MLP neurons of a small language model. Each row is named by its layer, matrix (gate and up: input weights; down: output weights) and neuron, and shows model dimensions 176-239. Each number is 200 + 20 x the weight over its row's rms, rounded and kept within 0 to 999. A neuron's up and down rows have the sign that makes its largest values positive.
Before each neuron's rows, "fires before" lists the tokens most often just after its 100 highest values on Wikipedia text that the model never trained on; "fires in" lists the words (lower case) most often at its 100 highest values on Wikipedia text that the model never trained on. A number after a token or word is its count.

fires before: ")" 28, " in" 12, " m" 9, " (" 7, "z" 5
fires in: "in" 18, "m" 11, "km" 9, "ft" 6, "11" 5, "oz" 5
L11.gate19,194,192,161,175,200,136,169,161,194,196,203,210,173,169,179,222,223,228,158,192,198,216,218,217,197,212,191,193,176,193,206,206,191,186,218,224,219,199,246,207,185,209,191,178,213,201,219,194,195,196,210,215,183,204,160,237,212,184,199,196,199,200,201,209
L11.up19,160,204,179,203,173,214,219,196,184,184,209,249,241,203,221,208,193,209,209,232,191,178,219,215,204,171,193,183,217,216,195,219,200,202,196,202,211,177,189,211,199,221,200,174,203,185,236,170,158,191,216,215,200,192,196,209,210,201,175,227,158,159,181,209
L11.down19,206,162,172,219,181,204,186,169,225,243,214,212,188,225,181,203,199,193,198,196,225,201,226,237,160,212,212,214,186,252,193,201,188,177,217,206,199,201,196,214,176,190,248,210,190,206,158,190,221,206,194,211,192,163,211,202,218,231,201,196,197,198,247,198

fires before: " the" 17, " War" 17, " World" 9, " his" 6, " century" 5
fires in: "during" 25, "the" 22, "world" 15, "of" 7, "second" 4, "following" 4
L11.gate463,207,186,166,174,199,177,183,201,216,187,191,202,213,203,252,192,215,205,182,197,218,215,209,209,199,222,220,185,213,206,223,174,174,170,245,205,176,169,198,190,223,181,223,193,162,207,202,192,176,166,181,189,176,195,198,199,173,136,163,204,200,219,198,202
L11.up463,219,172,212,189,202,199,212,169,227,198,175,221,198,134,202,167,190,200,157,196,197,235,190,201,204,166,244,201,215,198,179,173,217,201,234,192,201,179,198,247,175,188,188,188,216,191,191,203,221,192,167,208,165,214,208,181,189,194,183,204,217,199,216,141
L11.down463,197,184,189,191,187,229,178,176,207,214,206,177,236,189,235,226,195,178,184,208,202,164,188,226,170,201,206,192,228,195,229,172,217,219,179,200,186,192,157,204,169,181,219,204,204,217,179,196,198,213,145,188,173,230,208,173,210,182,208,177,213,198,205,182

fires before: ")" 37, " (" 16, "a" 7, "z" 5, "ots" 4
fires in: "in" 31, "ft" 10, "mm" 9, "cm" 6, "oz" 5
L6.gate759,176,225,181,207,195,178,203,181,257,212,226,191,201,200,219,201,221,190,210,202,187,207,224,211,195,186,160,220,211,206,188,207,201,155,188,215,151,200,233,189,229,206,174,169,224,191,222,158,201,209,197,201,234,194,204,215,205,190,191,165,204,209,193,204
L6.up759,232,204,182,172,194,132,174,190,206,184,211,208,236,181,199,245,202,210,229,213,208,188,169,210,221,211,208,196,170,197,192,171,238,185,217,233,233,207,183,201,208,213,189,155,205,242,214,206,218,201,202,211,188,175,235,203,190,194,206,238,216,213,221,196
L6.down759,189,164,232,147,191,189,209,194,211,196,182,167,185,188,182,166,198,200,195,197,200,227,221,208,201,197,189,184,200,193,173,219,226,187,191,208,198,185,226,198,201,239,180,190,211,171,235,175,187,238,224,213,174,196,227,238,243,218,184,229,193,210,197,230

fires before: " the" 34, " his" 8, " its" 5, " their" 4
fires in: "of" 78, "the" 5
L8.gate700,199,207,212,216,200,175,162,186,225,192,172,225,178,186,199,205,216,200,222,188,220,225,192,224,201,229,234,221,193,192,215,229,144,182,228,200,229,207,188,195,181,198,238,182,189,184,174,178,197,201,197,218,164,183,219,221,174,220,220,186,207,172,188,216
L8.up700,194,187,210,181,188,180,204,232,230,212,174,192,204,191,197,243,174,162,192,198,171,180,190,202,223,194,225,168,209,201,182,204,189,234,162,209,173,217,173,235,233,196,180,229,196,198,174,193,229,176,184,196,230,200,190,174,222,201,181,182,212,236,215,199
L8.down700,238,206,183,178,172,244,195,208,179,217,184,225,195,217,174,197,165,211,178,187,186,223,199,164,144,192,215,193,221,206,209,235,204,223,191,190,167,197,188,194,208,208,209,187,228,190,217,195,204,207,197,208,210,198,206,214,184,216,225,204,200,206,148,172

fires before: "," 23, " of" 10, "." 9, " in" 6, ":" 6, " at" 5
fires in: "time" 20, "years" 13, "election" 8, "period" 7, "year" 7
L8.gate303,193,213,186,177,180,174,183,176,188,216,150,210,189,190,233,193,168,202,225,181,191,229,232,199,217,197,176,234,167,203,167,189,191,224,197,200,177,203,210,194,181,183,197,198,221,171,207,213,192,158,198,217,197,203,189,185,177,155,215,163,222,195,191,194
L8.up303,202,233,157,215,204,217,205,187,187,205,204,197,177,197,193,233,210,169,182,218,193,191,216,214,154,177,195,216,221,191,249,194,203,217,238,207,206,211,176,196,216,199,224,151,203,189,210,246,206,202,196,206,187,191,233,237,189,185,243,186,182,209,183,162
L8.down303,176,161,211,209,204,211,215,192,187,211,219,175,203,203,207,192,197,204,200,197,231,187,185,184,176,208,242,206,192,224,219,180,179,214,181,198,203,212,212,210,185,191,191,219,191,178,218,207,180,231,161,200,237,196,183,169,272,234,197,206,192,208,174,225

fires before: " the" 33, " his" 10, " its" 6, "ic" 6, " these" 5, " them" 4
fires in: "of" 78, "hydraulic" 5
L6.gate79,187,196,180,215,184,235,187,181,192,159,202,204,181,189,215,174,221,193,227,229,221,188,207,191,218,227,193,216,217,198,185,192,198,205,189,209,219,194,223,201,206,191,203,173,207,202,217,229,224,167,209,167,217,197,202,174,152,190,207,219,203,216,219,210
L6.up79,183,190,182,199,200,212,236,216,240,180,220,191,219,190,205,228,200,182,204,198,192,205,198,215,193,200,204,165,223,228,200,204,214,188,213,190,194,214,206,195,201,182,216,197,206,169,229,247,171,234,216,231,191,189,189,191,200,222,211,206,212,199,197,190
L6.down79,222,238,213,185,162,229,190,197,245,182,205,210,217,203,207,206,170,169,216,209,219,172,196,215,211,191,200,160,219,228,229,141,200,237,172,156,203,205,193,199,197,198,193,198,190,223,193,241,208,220,222,211,196,195,224,213,215,223,194,193,233,190,164,180

fires before: "," 48, " as" 5, " of" 4
fires in: "however" 27, "time" 20, "later" 6, "well" 5, "example" 4
L10.gate424,221,199,202,172,212,159,176,191,177,211,183,197,199,179,188,167,195,209,237,163,211,216,191,217,206,196,184,217,185,176,211,190,184,215,238,180,192,196,219,199,167,200,179,157,199,193,217,198,197,199,160,209,190,233,190,217,201,190,210,211,187,206,209,212
L10.up424,205,192,245,210,182,199,176,220,239,190,205,224,197,207,216,222,194,193,207,175,187,243,185,184,206,218,201,175,193,205,214,186,183,187,176,211,180,194,175,203,188,214,205,199,262,170,221,213,214,195,195,162,250,217,168,190,213,207,215,220,206,183,187,189
L10.down424,156,168,226,221,171,207,185,182,234,198,198,200,193,200,219,197,193,187,206,193,233,206,235,225,150,200,198,248,202,179,186,183,197,232,212,190,183,182,195,166,229,210,230,203,209,212,217,195,205,233,201,167,198,229,224,198,222,179,191,217,195,214,230,222

fires before: " to" 23, " in" 15, " at" 6, "." 4, " from" 4, " before" 4
fires in: "moved" 23, "remained" 6, "arrived" 6, "appeared" 6, "fell" 5, "died" 5
L3.gate567,162,212,199,188,221,195,149,137,186,199,194,187,186,188,179,209,200,176,208,165,221,205,197,204,199,163,240,228,221,190,214,208,201,187,173,243,217,217,258,219,191,186,179,180,181,221,194,213,180,192,185,205,183,181,190,189,202,167,226,196,198,241,247,208
L3.up567,193,187,198,200,215,192,177,192,182,172,190,174,233,243,199,216,195,172,206,172,247,221,200,216,163,179,224,188,199,189,220,217,228,198,179,210,206,182,244,238,194,205,205,147,218,212,197,205,199,195,198,205,203,197,151,210,196,176,203,232,201,215,240,208
L3.down567,191,197,216,212,203,192,230,218,205,200,224,203,214,230,195,196,217,220,168,147,222,179,209,177,211,182,178,200,185,187,199,199,200,195,220,195,185,184,237,223,194,223,186,217,218,202,204,207,171,222,184,172,234,170,198,221,189,206,211,203,221,229,195,213